From a checkpoint of a small transformer trained on Wikipedia: 5827 steps.
MLP neurons of a small language model. Each row is named by its layer, matrix (gate and up: input weights) and neuron, and shows model dimensions 170-340. Each number is 128 + 24 x the weight over its row's rms, rounded and kept within 0 to 255. Numbers have three digits each. A neuron's up and down rows have the sign that makes its largest values positive.
A block is one neuron, or neurons of one layer that tend to fire together. After each block is what it responds to, as a language model described it from the Wikipedia text at the highest values.

L4.gate1234:152118151097124138111113126128079149134132152110102145098155147135088100112091124101144118140136171126165117150133134111098163148104118155126123103150134161150143116095117158104124100108118118143144086142124086167112135141137099161197146125158118160104132132158146158102125128152110124110143134150107144154096157127086181125144144143166131076129115132165117124146117115126125116130159068113127136153175132105152111115089128164141121118096116131165149154137096103137144125110122079178105078123141132133141126140115
L4.up1234:114098188125093124090139092089102156133143135126083185133119120117108116121105138146103119140143105133136128122176138119106140114114122103137110105147140135119117095125122168135159138156131135140146108119116131144118149121141095181141168157111117119086116127113178146135134150157099110121114094181138131172143157125115128140114099132198131101112128128130087152174164154124119110135141094073106179180148122126119092169134101150192114116104129130161132135109137085131147088144141097134104084124130133157144127122153
L4.gate1265:067108128124137125079126105146142100136101093107148102130068126166107150124105145138097134122099076146145114137148105093140163110101108128111163138159155114135125112098109155177132118115152109138104161152109110087128178145150159071129109179088115139134125146172119139119145151138115146092131110129119136144106163147112166104095150164093167134124123118140148127181200103117121146152155107125152154162093147089107126152119103133104133103087134137139192122120132121153114201131100129087106129112104127091149144159111
L4.up1265:106155164086151127138079117108128111137076074160097162125131129116145123145123087138130161136123173139123170088090149145094147113114155133169155118136130113123145134134153103107106138114116130117139151134155100136117141115139100112152122189116158135130108127175158145163145113116133122112126162107132102135106111152130126165122105137132118120120133097110121115128157151122189097129135116153151127159113103169144132177094119134135157127144098116134163183142088115114120103103190141148114137093138147167130133099107
Contraction endings in quotes. Mainly contraction suffixes after an apostrophe inside quoted speech or song titles (I've, we're, it's), plus scattered mid-word pieces and verbs.

L4.gate321:092144119159126143141095110112155101105130084152119131110109116094131159073092153143154127152082145136123138158131115104100131158127105096120104111109106124154146121127107136086153121069135177143120104098135124132118096132093145098168089112139123116102161103082101115104120171130126104174119133106115135141084123156163120143110172114081137107082129145169125092134137089115177129098134128123128100121089155123125130149102066142144091122162138105119151118085125148119146114148146150129127097135118113101141149114164
L4.up321:168145091116146154132129127167071147093209103131158147142137135128138116108128116136162116126141139136153106139131130127126066087108147113177103108142163149095111124115115131108169143134118141167136111113109127132129104148159118127113137144145129113162152152125087079134127121112154108115105161170147093144140141130127108124100123157127111172117139151102151168149099164141126143140138140143081090122100137074144192109166131080134125127116121140143137072125109123139130118155091116150115144125147121134177133131165
L4.gate1010:107149135151111161169113136100151109119125092144143105123135131115106127125103158172138127103138063150199159083155097150126141143135117129131119136129108112170080141101132161103157118111097133147162129107114103102134140129078138148126138128073148117117113120136125180106163158138139134115150125131153215159177151177132097128154105141086124109119107155120118145144124129134115148123098077139127130151124144156118122127083104086148147149138093107162131162139173149158154159134060103132182098113151132113104139146133
L4.up1010:182112100070125086121147143099078154127138144156110153140114140160135080102110118153143142129177146145127123138165096130140157128089106088125100103170141116180132165128093165111126149139107160131192144153176121154142149139134097117111115078161112123067131112166142123135152128103138169124135119162082123138161112159115097153131120098126144150116131167145136162145145131121092150154122140120116135145104145101094098155084144132135120107141161112105118143140152092164111093108138164144112144149121148124097150090113
Comma after introductory phrase. Commas closing an introductory date, time or adverb phrase, as in "In 1942," "On August 5, 2024," "however,"; also the opening pipe of a table row.

L2.gate58:135136082119159104106120141100156110117113092153096105087112124135166156117132136111146197104155110160100136169139131104133146115091070156150119108115128117131103125124109120132113119144147132098129080130135097122154123130117200152140131121116155096137190131096138145094084109125131130081145120156114111113128134139105152130140098113088159136141141080143141108167140147085119139143149171109099165150135110118138183125118133151116113151133118148155136146118134130138128146147112123128123151103134145133152107143168
L2.up58:082114088136108087169109129142095078106159096086046072135140130145140095117190138084134133087148159164129132146089113109110185138141123101103140103152110114120140185101108125128114132119089139143039129090115153143148140127104107109137134123123074112122098163105117107129107134100091146143143158115151164117150152145154120144121139131130130135124103121170126115117164133116142118121094144098128138141140146121133135139122140149126151150110150103130113158112127133171098173127162169139127131176119147126150114147121
L2.gate619:081169089123137110116087077127170110123138131130147128123114124096120124125111108128118134171141099145119112158139116149103102106108150131138091120122090130103091129127120163155165116091081160089137126116073114103122172113141121099105113139128161069161121089137124092059127124147128092131167135134140155102130159120132167136117112144138150145090112130110114090091057085107168138109110148114106122132103140159141152131112130135139142095135146116115082106149129093135142133120133115114108142090191135115111108158139
L2.up619:132136106118122106094080096119135082134171136163107107137125129106130086128118111107150130113126133147156127140133120155121163101118131118150131117123136168123131150165182129099145113118124127146130103140101113163120117130116128138092107120119136125166126107101108124128104124135151137124093143149099166104158120118121118114160153135115156173171117124109111088117118154107137102109169138124105107124141107117135158140085139148147146148095132133137094117113121164178139133161129122128120114150172139100133141141145
L2.gate660:165126139138139122125148118117175129139098069149101135106105135118144115145129154118141091128132103136094126155133127132116129129141153097148115107123139127094113108164160084138138121114091194119133106128136129172087120126099109110115106107106128125128178112126107154145113129122094053133152096127133128109108138104161141084128146132131140092094073151124141120098131060121193152151130124160151119168130141138122139079112141136157118138196109127092119122102099142130102110151153124123096110181146086134094144125142
L2.up660:147133135147120107125115179113124113147103124130064133109139111127131131119131143142146067110103160114121145164130103171122117120146126132124120153176135124119119102103128089145139127151100092174113097082131106108151137140137141163103082124151119094180136137150098141138097123149134133169104125112114151107139085134163151160120137135143129140120166143115148105140109165131179096155119142110143142141110090167127199115142134139165137112125089114147116107130123153134128099120065084099202116075098142085084147118158
L2.gate1030:113151106132135131139108096101147112091146130119180073117129126103150081090125095082142141148095101121113128177112089129156131115146123128126097136090106095082153164105096152169104110116144134144140134164131104129153102121143101134087091153128170112134128108057176146107102138123117080163139149091158113145142184122078135133127116148091140130127114141192134088103139151114135147119099128109111147123122101170124177122114143114125124125160144122118095176117089130140148163203140078127184152142134087132103102089133
L2.up1030:131130120106107156169161119170150130136152152119124096107127091102156085169139179124175116087154114134116107071134075133124099126098131158116101129145147092105140123134110101122150137155102141126146113101148143153094125133100098120131163135069137133140163121109123125128140139121105104119173154153150095086167100118119136189158145095100146153142098089144130102130148134115098126122147096141077080164151094083110164117119136110120141147169115097081124108100165150116147134117132162131134135147157145124138132096204
Conjunction "that". The word "that", mostly introducing a clause after reporting verbs (announced that, estimated that, wrote that), but also as a relative pronoun or determiner (that season).

L6.gate323:117139103122165128103096104097103106169077138159102117127130167108100140175114114163159146122124118137088131134140157115128128115134107150128150144118166167124146101116110158143112158107088159140077097147158129149147175110111130112137140147140171105142151142076113153138129146141105168151147151098094128098157120117106145104143117133173108126099076132119158142141105142138145155121152127136096105110121135108090137115140108150115128130110174145127145147149102125113144110179106151079148144137141132135157125117119
L6.up323:104115128161160151080106126140117130135146128144123127144116160150114095128133126088115107149132121095123144102122176129119128099102114111084163096122131122111117142154124119152113175156128153101156136092124104123148121137181125142168199143171160138137141140102137122135060107127138126162100132128074118185169129118122122148128101126172106133117104142199109100114153112147145172120163127145102145111114176106121148088131133176144121142133118132102125111096142161195161117139112115124087031137113110144126140127145
L6.gate411:134145091102117103095108126145123129134113127145118128123115127167100143107156151143138127122152121147144114119077185157159169098096167110123136104130078120114106118175122142096085132121125127158069147082129128142200149129159130147152146109105160120119156139143132111123089095103150106081130118117119125164138131090132114153087132121137128078131165093147145147134177090111137150138147137084130061153115113160147136123161125124092132125148110121123134111099149136156120113156137134123102139115150139134115104114147
L6.up411:132169080158150161114132135127102126135170062164146128110103126107109113137116177168155122135147103129131160123111150100135116108105084136137124126137126145085163173103135134125176123120120134098120111126091153165072126147129158169133148132119145105096114162139116110184131151124120132111098131109121119132114131142108151124122097147103131110137106141127103163107109106130123123158173104165156125132210122141134158105114164106121122153094145125097143151102156147114102096109124129100164118170137113116134143157117
L6.gate525:170127132172095131109149100160070132122136140137111126103126144128121138102130116131124105122113109114155138138108165107105102158087099133125126130116164124112160138128051159147130067118137117148138116143080120096120145121144114134141100107126127095139126121105051087134099161165093137150133179132118119125169182127110106147118138124133095121120163101158146137129101152172130110187145105104156119122158110160118144087131149117128142152149119152131117120113086165105137101120135146129137154152128126137109148100120
L6.up525:121127124152140137135146121126094140112136098141145150128123131158110120127162129068136138115145136142137129098098151138119110162089096090137152096120152178161127083154131128087140115187116155158148128131122131158123127108128092092108084115149132166116165127111123157145108165138148084095132137154144171153125131120149120134092165107120137124131140127135119104110088104111134146178192150142113116148103137124154156140149115095105107123144138114107093093105121133160137129128141156168137135095168115150099122154161
L6.gate620:107125097093109148104143145067135142123140116165149126138136142108112130124095100165144147144147138174117150100117138137153105116119097091122170137137148145134129140100145145120153147129157138149139125112161112141172140137127110123171129123150102125145126120122157143120104143190182112123146136074139149141132142110116155128135120146205143112090137129104128180165159085120107125140120093165093121152215154150116148089105114117117158109148136070133131149140108134164141157130106155154120132132180139139111096122128
L6.up620:118131123115148110145146091144082107135194104142160168145146129146125127138141148126154164123167102115135102166143085108122079122106116130150124112115131144090155140189122129109159122188119124129158127127117135147174135148129141092114117107173145121083169131094132122132138116136129147147143117163111140128139127142111123168146111122165118114102104092158153116137154113126162140121166184123069128099109163148164113102118120152135130115118126116143101134143123131121112097123135121109118133071133082118128108090104
L6.gate682:131144108130108103111129111129136105146172113118095139100103145096112108097132139151110163161090098101158128099118136127152170127124075125155159139128083134128126126145110134111141093127105145137124108126144141132155155105129133102150139123095111086169177104097099089112067151180103080124111140128098139155102155127127157104138148131142095111119115115143175132151100131124087180125106124102115138109100134151152168088099154156126115166140149107102164153155109122130152144093111104106111120153082151120112126128083
L6.up682:170115106132123171113148089134092126138123102117111119113104150113145155066133194128120134131149130127140131145096125165078123088116115108162152146123146131175136123165131170127145107159150122120129130140137112143200067142141095192136120140130066084142159153156108122114124147129139108104115123145109084145140109187137151116120117137134081076110133129142122126129078124117119132118173147125116110137151144148149167120133151121144134169163121085113129134167126120140108151092120082091086178151148141142135141109149
L6.gate956:137173113103085159124123163121122131119106135125170125144118134126116118139085139079103192140143140130122156120136111132151122134114124103094168107108090173167148123104146124105117097148123127111142141151119080122144159088188136135133123126155127072106155124129142132171148123170131143122136148147102157179121123129124118108176119109132129121176111138111128105095109141106135144111110133118137143143116136161148096111144132166119083085117120055121139128100093115125125155142049125101100136123099165129126109149097
L6.up956:162105126134119110130130111123087108155123095197163135150071132161106130086119115109134138114199143122088095139106150122153132094131128122120177161134144115109152123150150165137103098085118155137135115130138106120137140147106120124140122163146119151095136144178129088137106128137087128184100139140138084141128142127130105104123093150141096092119138103152139105096181162147154160133107123118113115130138169150098128128122105151148102121106144097137143115163115128160118103114141105134108103136112124093127124128131
L6.gate977:155131105170120084135165109133126139146092113152133165148130156130118105082140114097139133123108130143116139100146177119106146096160116150159169139132160114119134120135126094144131096096132129139097082096142141141164164118139147161126161115128106107128155150129120133112124126166117110151110133156095116136124128157151112097150144143149136094122108132140153155136117137148128117158157148091083174168104131119146132116151121103104138147157115127072098175140170107123129150123106150110111106101144114158128110145127
L6.up977:152157116151163137131103109109165172123118144144120112164151096121135124087099148143115137133129096169100133127142137154112103096105140166168133134143146151072098115103160151156135157114104131125100090104174148150101130119112104147099116126139119087128137125092200136107128126127114163104098154158131140053174125148120129120130115109124150089131100100088124171157141139092136121131102151075091079136133131158134142112168117095157162125138095154124102113122126119134161109099133126116122173125111145159098124085167
L6.gate1194:148144137148126079097115124162112059140128112128140130118144139143142147173131090137127178126131130169092147127111154152094131125104092120151164129182111163101140157177113170107117145137098118124112126111140128124144132141111159151143116118160158126175175135132137097081115148106124104121099136121156121179137112128115133136148153127140110092157154118108121156133110117148111144167146121130124123140149130114165143045141139130131124147173143133148097168098122106133132110141166154114097139119090141145094122132133
L6.up1194:120152112141078090098124104090142141120136169142130125155131127127138146126143122106117093145144118143101165093143136149145148113116113129126148136129108115173148100126121157090154138124121138124126158135131129127148121103145129117148159179138092134131132146112141087138137120084151083108151135127115143147113159121127144117153123101155105113084135181120147151155111121126172161136163096156134118126112081133166137105153149189089076144114157121085091118074095134148117126169119138113096145107121072114134144117128
Clause-opening comma. Comma after a sentence-initial connective or introductory phrase, such as However, Therefore, Many years later; also clause-introducing "that" after verbs.

L2.gate231:100131130162136146100174144128186126133148129113087089138095126142172143131140156098120106126146126147151148110099097135089138148110118098126136103108106108170155176162175117192110094128094091089094096077155129155080128133081134142089121141094123129113160144122141156090090141129104139121150086156132073124149120112142155121123168109117136138131113078124104133113127132082131094112141206142109136153112139155114112157113138125143169109111101120105167172103136140119132134119106141164118083116134150112159172148158
L2.up231:096107100166116179120142144103153142118148158147131137099147146115105162097151101126152058130162116170133135115118152127110156161159138115140161148170139107119129152106134078188126115139132130137166097180156166108120150152121129114127185098147130166114143139131123125171107094082189136096099153131094143097145150117132126132159127130090109109102139137160145105122157126155149120125106137140164139150188154147114145130118138123128126115183127168120118092083115130140148097161141083123152106097096139140130073180122
L2.gate537:104146160133178176104150153106187099121129104187118155121138137128174149167144132141183082127115128131078149137165106134101122138107137131126113105101119108156102114129171102132123119120120131090103105161125133136063093073114127146094150162085107127146165104135150168141104127159169167116150106082106135127128136165125133101095150119146137148096101132131104106144144122111140136118115135137126151118121139157139102148115096134119132144152128128107104134105142142107140135129151098117085132099134092149127186159155
L2.up537:127149104141095138120127113113118109121133111120124159129177113177149147159089166123129145161112125121163100145060171144142137195092116118152134112097161105151135164081138092162118135150143119143096120090135138144134100132158137123135125127146102155124128178114120160159132113157122156126133103124081134133141151136163142150120116142107150100132107144150164092119122130136114071173145095069139126107124147131117119130146131143101105137089124139107123102086122135091139121125165111120143130083084101123108133165091
L2.gate577:173119084124149121128096099113143133123140133094157126108213137121125139173119125156156111144103096080122088105146173131129061139087101117141109118168127115099143076137076129134117129129175107131121099166141110096141077112117121155111133095074100130121109135137109137122084102097139127121148133111155152134084134159118105148119134157118120155150132131151115105087156104123133133117131114139113124149111146106123133179061163158117112115172104099127090132095132144135110128145144133104172143151113140117127085120101
L2.up577:093119144113188132084076130121096132137111123096116165146152138153135128161128112130156082162150121083138118099084158124192106158108153095100096142129136127140135127143118124130140118135131137120132140110136121081142142099130121124127127140120109173121113117145113145094103126098143170113142145121142109191159133076144117140119167154137127102114107123174081115141101180153144129145126131113119130127106100117133134115183127164151138080130128109100127098130163132131159150155134110111127126098105146121110074118120
L2.gate1018:105143124113162154103071165114144112171152141154113120138150123148141142124130098130149108116114172086127156110118136144126168149086123121139165111165108143118138145159173134125095164119156107175135106145111139102174087122115126119131166124076071115100146123151123146106137110143139166118156102095092087190127105162149153155113109107093094156133101123134155142084112106172109157139121126113070119118097154161121151140131121163142118148137143140140129154123140135126116118132146103133130161131142099149115145167105
L2.up1018:106152133116119123078098116090193104168135128157137130143159134139170154138100124131130097130104159118139098140088094172137168138088160144149111119107132115146112124117145136156113161138141143170130102097109156148152063128098113140157113136107105142102061141140120105118147097126153152178139115131111144123143112115160132092121107125149103135117057141145147145101123105105152161129167135108110121127114145162094121115147122119151177137128154132112096143143146133100167106101152108101173129137143130158096108141126
Preposition "as". The word "as" mid-sentence, strongest after verbs like used, serves or signed (used the hotel as a base), also conjunctional and "as well as".

L6.gate16:172147135155119099131103116132131099127157158142138068122105155131106104091161107115104121141150095129159159178099100110164085109140133100143088118144118149138138118138147163150111094131163152116113127145114150150181128102136140100129116140114131103093134125146108158113167141127164140116154181135161135108126140147096126144103122118152157156188136126106179149114131071106143126184118111105111098146097112138114133127141147134134132152129098093134145147100105091136108089129144123135134129105139121108155131126145
L6.up16:099127104145102160111094107139120071120112145123117117132156124163115141160139129113140171136084125100133114118125120115128154118132139133176140106152161119084133124153129079091056123118117133133118154107154153108147162127146151127135163157082162081097123100190103092119099140122088114118117121134154111120126123122092166178124107119131108143168119124073115131125120154124125111134172144147157124127144148171133117106101107111165122161106118140171116143166163129092115121143131126114148163095132126126165141110100
L6.gate115:131132126106114140118154114147102132143100122100078090122138136127163132130152133110141154107111144113147091114128118104143127142072123163148125155191113123142116104140164117135116124089134119113156090082146158126140150131145117112140136108101150129097135123170137129148148169147117140124155128122105109117156175112085146129138100109149160127169140175131137127102127138127125110132149159143138098101127112124100108147142129145140152150149154109127130143132091125144102099104109142090103136136155147110153121135099
L6.up115:136109159118163142102130114183116130133145134138133115119153094099103182081200108116095130123146137091081131146102173115164121063078138090113173134128169125097124130118117188106096116132128127133112123132134147150119133136136167087105192128120101138124117114166144120105152156135149071099103106161139104131154137139165168090094126124114123097144110170108162127128142130153126154130146142153152130155153116113109159113107135124129097136127147172160124097122125097147118125157110140117118136166154126184125102131114
L6.gate409:168138110099124160117087102134126147134112120142107136148162119097137112102112096120133125177147133187118132144117151112172138164139144125163145154142142145096143118128154132117084132106119119133135126095088129135104131119149135117127131098165116098133137124140154123126159124108112110086116157135137139132129057116119120171143120122089145071160127124122127128122117132143082161116160163139130120153141126068083144117124127113115168130117099147082125120143111157153137145183109166111086160144133122121090097103130
L6.up409:130079120162145145147138116173128156145122147152125133126167118110132128122102093099142135170095182138089153107144131132119136139131154131164110148116102124095169130106177121107103099165145135112132136116119140086115126129135156103086141158099121101113098143135138154156115121090131131118104152138140132110161115106109127119144130105046172133081160118133119129066118169099112145107113131116099143121157111100129143074133099113152154131123097132111105088149150134109114128147114152112104139104162142133144083110111
L6.gate515:160151152110117098149130179161090143141154125120102143150172144142119126116115137114132153134145151140105129134128142114102155057159126150130094166192128163131089116089145185120117153147131130140112140102116193148157129126141132093139150106151152139136105128164146084127166159113080135122112135133179128150147106080122164129152119091138126099202137148158145148156169112144137126148121141152117127124157191118128092135131171124146094168083128123136137106138131100134126135127137138096125140091087158128110133163132
L6.up515:134138154123148103156104137158104148116137112094128169152159129118129106110140144121127165143159175149095092141147114096100123062147135176088120112186122167134079147144131171111144149141122101146156131146139208121123104134118128124139129122115174126139103142136105126115130108115128121086116151120168152102153162139163138108116096109125138096152131121131200141156150123139121140139119165136117120092143153139153134121135092123176110133114134142110125104160102098127135135098127150112138113081127142096134127129134
L6.gate668:156147117174115128108112114094177136175137140155107078105151118168144150135140105125181129105147114187166165136148107122131126155081103108139088128130177115156138160129138090129132133106124115106181117093117122187123148101119125123117207111109126144080128172089149141104109125090125119105151159171133126141156150146116175158154112137124118137124116149105132133112128106111100112131124099148128112122141157096148141130149133111106123164144106151126158147064108131137108141098090154104134109144140117123159128161154
L6.up668:131114139133129139113151098111116117082120161174145164137157141158140128142133173091131141079174112115122124137099127130140152108129160120135126125122147159149094083113135133093116127120134138172086131123106122116118098150112086090159156103116117127127170125111120108159133117133113108094108074151122128098121093100106129116106157114161135133152115117144138137134167156139089124129115102089107124124130156113147133110122090132156170137162083112151133186140158201126100147108102120111100137155109106161129101151137
L6.gate793:153166129129087140116105120091155102144124142135114121146114135121121113135109107170155142127154129131148095138109124117124112134132106114163095168165125081107090120120139156146092090113122137104146114101134132095154101139137124085156164098150091141071126131152112149104116138157131112122117086141147146115157136129066139090159159174087162052144133138119117097137145130097138150128155134115128142166162136128149102147107115155163122136125098137110127112116133131172162088118130137113133128104148153147111137134149
L6.up793:175083123087143130152118099096105138150087155159124114161121149127108168146099096122112118096110108144118140129124146109133096138133137132126168144122147129108139145135122126092115124150129113086101137189097124131158105126183156129124124197136106119110133108185132119097137134091165154163105113134125143122151109136105112118098169133108121095143142110148137157102114158136092149070142111147123172118103123128109112158215115112165144170111103141158145132142125132122166126122138105118149159087157130158106085145146
L6.gate1012:180140133099071136125117083111115139146112119134111122120146146106135097102117118129156144080163101132098134144140122082105168112117115125122152187167102109093121118122140156162124100105094110158119126116125123124078147109137152155146128112113166139168118120140155137103107104130169133056103140112114127096139099130106159147131147130130111104129101136128076127106111175137085099105155112113100138153132122124132119134109114096113138151117136122129091153117121154161110109167122113100130119120125148128147146164113
L6.up1012:149105122165109117110104108115194109076128115158105142095138110131137109145151114147142136112075136096099138140093138158125149138156122126125072162147140094147104095111116123136105120141144160159149155102151176126104118119120103179128174127176153143114115091108117174124128099154143109128129146117167128047144137113104127124110145112115118118158162122101140123104123145125143110146114099108151107136128110103126102167127134138111103132153096138126096103139078114127123133142147090109090140098103118127148143139136
L6.gate1197:127128108134129123114151140148129131090104100140101147092121177111088174111136115159122136087167133092123122160190095080124153124123105099065128147143143142141129153140141147094150078113140108115181110128097143131144095146137100157160143131100091121130125099141148126097135106123122075067133113075095144126134116107144104099089129087122113073107174136105138128143115098170121201165133188171130140128170155118158126148100166133131090129174116099124144158143111113136148168113104127138104106137102137104117081147147
L6.up1197:074124152101122160159122148139201135208107173133176114143155082140110147174111142114104126164089097095110145126152072151153113090104164164139049113106144142079133129145157113118140132128171091133121086126144137156135155066117161168126135116115120136134099123110138117110122088092147156128145125134153127110122133166115104101120135143142127162142174115140109148158103156134172124100135158131096158129155096120120146131120186155129105104105159154098117104128115090126149143169088126109133134109124138142099165142123
Apostrophes and linking words. Apostrophes inside contractions and possessives, strongest in quoted speech like I've, I'm, Who's, state's; also function words as, that, have starting a clause.